config.yaml
n_layer: 10
d_model: 160
n_head: 5
n_kv_head: 5
head_dim: 32
d_mlp: 640
vocab_size: 4096
activation: "tanh_gelu"
norm: "layernorm"
norm_place: "pre"
norm_eps: 1e-05
positions: "learned"
qk_norm: false
attn_scale: 0.177
bias: "all"
tie_embeddings: true
parallel_block: false
init: "normal"
init_std_qkv: 0.0395
init_std_o: 0.00885
init_std_up: 0.0395
init_std_down: 0.00885
init_out_by_depth: true
optimizer: "muon_variant"
lr: 0.00747
lr_mult_o: 1.5
beta1: 0.95
lr_head: 0.00561
grad_clip: 1.0
warmup_steps: 200
schedule: "wsd"
decay_fraction: 0.683
decay_shape: "linear"
final_lr_fraction: 0.0
batch_tokens: 8192
seq_len: 256
doc_mask: true
train_tokens: 115500000
steps: 14100
dataset: "wikipedia_en"
MLP neurons of a small language model. Each row is named by its layer, matrix (up: input weights) and neuron, and shows model dimensions 48-143. Each number is 500 + 50 x the weight over its row's rms, rounded and kept within 0 to 999. Numbers have three digits each.
After each neuron's rows, "fires on" lists the tokens most often at its 100 highest values on Wikipedia text that the model never trained on.

L4.up373:497408512474532446467477506486484564417424456407526475536524441524572503557418513546463427527497461516406564464487494453420435472505524490563492429501459538464601452543552576499472440541467523472501592553512542530529558531587573521621513432388440546535536476523544508458396486560505515452
fires on: "l", "le", "r", "pr", "st"

L4.up250:544447533517468479485507554605461524477495540472516505533498521559573535511475421518469436540631420383429563475446492569507500516551455509523527497512473578464432527484458460524441461474532544503507479467479515540495487471469511436552516538568456514563526494424596429468479505487534583526
fires on: "\n", "m", "h", "l", "em", "al"

L2.up91:580518593477556483469510466438495590588458513555543603390476481493510481477511517492460492449514521372459506485459523544488529475570551484403434446456503512574602580456454486522564505468526507465544479387497467488482415500487540491488468468589584487502492469513543515473557502507524460511
fires on: " inter", " ex", " der", " acqu", " Ex", " et"

L4.up44:525518504496391471433427507561489464487471493515504519462502509510541564496559511437477437570469465555480478409493474495539521538460527458577558539456484514460485474441534464597513497472485586590476365578439558555471584505502472473451544500447497410503612402475512461444499459532518487495
fires on: "at", "ing", "ed", "out"

L2.up117:413457511464490488533521503454475460563513485528588554425535430508529590429498554496420530497428443527545559443486438535464525485553529527469441550500459538461470588531424540446474532580499514495503543529477488462509465491469581502507548468538552508543564475460575453489586480485493539588
fires on: "ed", "ters", "ing", "s", "ted", "ise"

L3.up596:552514488521517502469519453554506476466506506555443520508511555515464538461400622564507504497479422518513478524466492455489417454523440464533556507559522565528511502501424459417451532635457446524529363487513485528467507492494545592497611531426620534469398447543469437544433525508560535555
fires on: "-", ",", " and", " ar"

L3.up250:426483535549502501504454479492494479571492613461465586487422473476540546500451455492436484649488470529593522468551559494517508446444533552484437576578553600492459427455450541489506480477502561556469518536559523560417510406442538565511506540483528471527615395504493543435544488588522548536
fires on: "ing", "ed", " Val", " Sal", "aking", " did"

L4.up317:533543442487566480418490590416464570452477475507522451478463522581430478505462457510518519501495511521534556436529498532508448444530471435470554462511478564486506401398508509523470562495439479528518469498502559473496570478470462508496579464530408509560449488609552532617547546521520464569
fires on: "u", "l", " |", "p", "if"

L3.up609:464482524477604445537543524483417495483499485477421569415506452568604533457493518573503500567478518428486512500533433489521544536561527433532502517525402468539536587486543497366524402482454562519504560534558480483501528455450512571473554544494506397582460526466478569402571537574545514476
fires on: " E", " co", " col", " Co", " inter", " pro"

L2.up209:505493547502542503462577477518519463459463447468530475497532501553565434459510511515488375527632536545494400499550426504515583466534463512514502523492395538486523444524627482550534500529489504455545513484469500521524494500386510484445599523387516497525441574568493450443510401512462430439
fires on: "om", " school", "on", " child", "im", " member"

L3.up515:426566502473439518559548526528543555430526487427539477501524459424461528521463409467485467514506435519537542545396439499491512507444528542570606436618436467528479612546427446498555549494535483522577391450607485443565384535465498576509504513563515535535416448453545436455466501492511461553
fires on: " Y", "h", " X", " y"

L4.up358:469515531450490480508459507610464498657425440511553455447505490489496580482592511556494509544472486441573566549464546573535536462534510464510459421521471435511434461451496506582429441570586426521539503559454414564543555484499504537514486528458428499536442442467473448526502530487423518466
fires on: "ing", " Website", "ebsite", " back", " place"

L4.up492:562557521474495423500502442490457534484441499516572611427532486477505475506486501451554550488519513625460489556459484433593522458526551473458448377556466536566552564485571510444507514435457456538491600457490574464563482478491469431493500502475433497511530536533439457432578549501493566482
fires on: ".", "w", " mi"

L3.up332:452549513516434446495508490599481504523469454567569460452506468539567488536438506523525513451457541451432496559555433556485539499443425550548492511511431524510552427464513531459590531478620540488472499452484444496503520562551552511556497559561534479501500414464403571523487529554456491526
fires on: " of", " most", "we", " fe", " de", "o"

L4.up186:589485467563560575537477488447508454521491442514390505605483467358488489577511520518531514536461573501543533471487467560540490483495481470494446531498507444507540401434481446505489455437464501470488490572475472533595490501497507498573587501526670525487419613401593563452481542527470493559
fires on: "1", " of", "ulation", "ion", "s"

L3.up556:505587510527628541553470460535443472618529434439547412504502517556482556402470569507552513462531536517581523487508499558595499508512476459502513544524418394540447435387521432472535458450468439612520510434502532575550503526515471469453463478566544500524568496443574517484577485504427488538
fires on: ":", "s", "'", "N", "imate", " km"

L4.up123:477553490458505548411526520572578430441544516532389543502494514501495461515503438437519405545477516494526530401479519500487523456480389539540551461531450537517547459452497533450568520477501490558505529555529476386417507468447481450489540504595538489573520462536512504503534552560544494510
fires on: " /", "en", "and", "ir", "end", "ent"

L4.up571:529504477508556448523519525459465458479497520441514595528502494422539446527513467432575514461477539522462470554393521430511538422514586547503454461528434527502552486364461553466495543574447500519482515523506464597476582435540468568483417445624441441422450516500464524472595502575548420462
fires on: ".", "\n", "es", " were", "ac"

L4.up228:548545453423495413570492457528581394457541476474529441469562486469547563472473477428584533502493505467452575494556516538519471450531592523469495487432552562524536460503480549509498525490513497558531493593546487551473495461425520406521407593631534435499547503554567478492485428468505531476
fires on: "7", "4", "3", "5", "1", "0"

L3.up21:463471543460613437524474478596440601504386447445466475560563525532486495406427544494460510448492528468528436517420480515470448417527522498455513465503483462545504478567465451544501524535517540557511492578535569554605507506536565514570469525504503543450587523449444554473541528568457538414
fires on: "′", " km", "″", "res", "m"

L3.up431:563462567469504490554533479522543525500431424467538521571469516520497543544470462480452412547366486419555555441549488585566468482422486537550473582487465578522588531440484525613457521539499511469471541524477497430516594487550473573489511470508525501508461569431507456443586490457360512499
fires on: ".", ",", " of"

L2.up359:533485445484494377478471492515591435473491474508540472524476438516560523610547509518533631508488433421426507465506486509485450495579496466497533465448443408571560396520510443547505467515478535452616503493435492484513508514519423457556359464600533464532549603567483521459466510431584534510
fires on: "9", "7", " February", "ill", "5", "8"

L3.up186:545470463568472526532558520545425567556518448422453568498510502532583480503502512450535550476484471430522597540382579566557463595593544481473579494599474453494510503457509414563449511534436466461461542469480505463541551449548497509586383518587433540534435546439436458538515513482425448454
fires on: "w", "'", "all", "s", "M"

L2.up148:507438570482509507512506601590555501433477529582453469490448616575520504504539462469543439499491507536461442577532461493438511472550541609584572477459526501507432487515472498535437507483411592526540517435517435466467502422493612524491474499475550544475542513554445481512533434582418521480
fires on: " have", " had", "ll", " has", " age"

L3.up183:503541540563460470446382491506507538534573499442519581528483492527497487542505540577553536474497495478417616413417592506496531549606443505451508472499459455487453447510457414491576456439577464505442454516580490414544594549391540528529525528474523549560439540503450492574517523472544457502
fires on: "s", "y", "or", "'", "is"

L4.up470:606493534508546460443492484494552544528512534513573450428480452561519467597410472505518429558501529469510432433510540525513441552549486510515534577476496547386493453432503548483424557440495541409446498490493484468496582485464592424515531411473445547490500474559500616444535441489546539516
fires on: "n", "um", "if", "l", "1", "r"

L3.up258:515548545599556557459485597484473514452480548488508528492482541536548529425384513409513376490435535487544440542495543431481536549525457558564560497531442524462495561518458484524446427456548548472515521521492530447492381469455557569460474599581517459477439540416487508447584496547489457505
fires on: " Sp", " sp", "ap", " has", " have", "op"

L4.up405:469562502519481497501512588546482513611477470444551546569484531547518523494466479583424469478468512514435532461415463533519533492488500496557469511436428505550581479462511545500516540448458514524452480489531506469510519506530513511566450569375455495641490466453436580495455588529510545495
fires on: "m", "ol", "ic", "ch", "n", "ming"

L3.up313:451481555467480522434467568505524472495514434572507478500487477540472427618500437508514534573496547499473514448487507492534514537508531513481456447503473473548478419574456425533477459387548546543425568461474490441573497551478465485475476560532475592500477497468422440532557508477542386500
fires on: " qu", "v", " Released", "u", "un", "S"

L2.up566:471564502468462538544443534543560507566478512497551524520492501539436516485532493461364474554422572477460490521469591494483512585542564517572502525440495509530509569484493551545522422601547492521527597510455570433448602463548495511456500522548425451526481516506451528503501439395403493528
fires on: " |", ".", "°", "″", "N", "=="

L2.up235:484672485515472547503404544495551457479391476446573389538453555530444571537525519489534451492458420506532499438470469543526481503488489545482388529427504457562541488545486447528524497527544428479437550482516516456579534576401467460568472500525641465452490467473517527476481531456471556497
fires on: ",", "istor", "ust", "As"

L3.up557:360555523535465577475597442369454544450515532496520568545537534469587492566548408476514446585544505497519412463577439532469527456561428527543478447508428429517571449411541489513500429478524467525556609544505582474489492506496515433506494515457563582551455508472557427533581481552476485432
fires on: "and", "ate", "ent", "ed", "ess"

L2.up3:501546519516498544567504448503554452441467429492625465574473572496504486578539557524530465477557486482443444488483425481480531468559483436492505518469514479571477429488554495493506516494509514555503502530466458473516495438386464502474565527483615508487531514461477569539657503490441376561
fires on: "om", "ri", " ev", " from", "im", "rom"

L3.up59:456492513465459506400453460561450481573500503584460467521485453581531481622480519587508475469511493485523494502391354511473446482495546586481568491407503462566504507402516537494491478519385476598531463505553511565478544493486444495484466485406565523459516548487529548551451562510577506504
fires on: "-", "lo", "ti", "ur", "er"

L2.up89:518509486527461536476487523511483389488495476495426522431439440503593420518437392531446482531505505495507505405495488517540415499473499519459503487538500560579564549497521439517547588484581483521474455542536398434513427496526527541546471478424579616554516483442497509423488544460533540439
fires on: " Gr", " wh", " Mc", " M", " G", " Soc"

L3.up113:471586402524457498490523400480491562467433520539507478512490543425522477496472601486462571527503493455493571540482491504424564560469504556479552533581467474593563483474458404520582488454472542490536513560555494458535477575459454510518529467621396410478498553483507417472427437499458557495
fires on: ",", "°", " of", "erm"

L4.up19:568605519549473430501491562513486448438536519488609544512478505551426552548484425493530447430515492468464514477439520450506547422545503577578565510494532555509572533576484533529542450513601529487532522544544441499444542462527476502452541465647501445518542400486583525533504464511570543367
fires on: "5", "2", " York", "3", "é", "7"

L3.up346:476507489432556521528486330509512548418464551516462578480581552529570461431432452499534481483495449503431461564485517492433497536555508412465523552498523504523503500530462511516547469480503611538492541591512580532540458419516510499504490436567492477656471497535563459446541505524522440467
fires on: " E", "m", " e", "res", "ip", "rib"

L2.up422:479501512624620497482515428439504474498397474442505540521442511492545451482507535505569461405446443569468517428420497437560459510599584475560482459531509516446527434497503499505542546406427463597466487550505548529492467476542533435558551493418579529529495440524526491552423547601570559474
fires on: ":", "n", "on", " con"

L2.up369:459576461475530479479496515460472504488503492531522458492496548495466454698547548517557528475469544458547514588558554435494494520487508516469483494591534539566466528481503568447481547452522609474571596489511525438530521407492561576548483469553515466437467392560535388423431531416520520488
fires on: ",", "),", "\",", "s", " ("

L3.up630:453508476473488498532429538430439420467546560531593468550452435458551539532498520524441497414413486441581513515545495546493515461500412461524471467458467506507587488466406500560485532572440469563498557579485479570528453560547498553539470493554575483565537510481508502469473548559424627567
fires on: " of", ".", "m", ",", "==", "\n"

L4.up265:471550449535579386444536499533537423463526572540491428504491508578474494470423469484451589460503582507431499488508501471469595578520464527432478481559521585456469409474448403543426467434475432586521528487637512476518395516594477458483559503575517478543495451587554484508561444499488513488
fires on: "ov", "4", "en", "7", "6", "ev"

L4.up540:470495505400472614396485419519478461526486537516524527613569513556553465440521418506580568496447426534542515456517498566478511489428484492542634534481498536542488431433555617511484523510401483450543440547600510442549538430490435541523532486542514533428575540508591466436462517478547459531
fires on: "l", "h", "ir", "-", "er", "ar"

L3.up420:529592415440438505592552491526494431499581526364420461539483491530505556503497565514455483487461550448505526509474482581465518472403594433448545487598560517558554479514496544468525567472507551544526497444438434462541432446572504468438476445425460479410499487459538584506535427495553485476
fires on: "'", "per", " Mc", " exper", "pl", "ur"

L3.up178:511589567506523542516542512558495494413453550522405552536481496542484584512470504552476438566447475474500520514547563533446637504520439544527523549617414505561543528422550526468481475525535515446408482521512483507471451487420494515537486556575490455492500480377626521403431378506449469443
fires on: "h", "a", "m", " em", "em"

L3.up215:479446555467415573542538480561521495489509452432422475476493410518509568523493543589530535475505451427521492578543541540493493531485482517485549423574440491524489556519431535386469548472490403521554522568541584534499475430493551537466557531502480510567408456502428613424505451530510520447
fires on: "o", " so", " co", " Co", "me"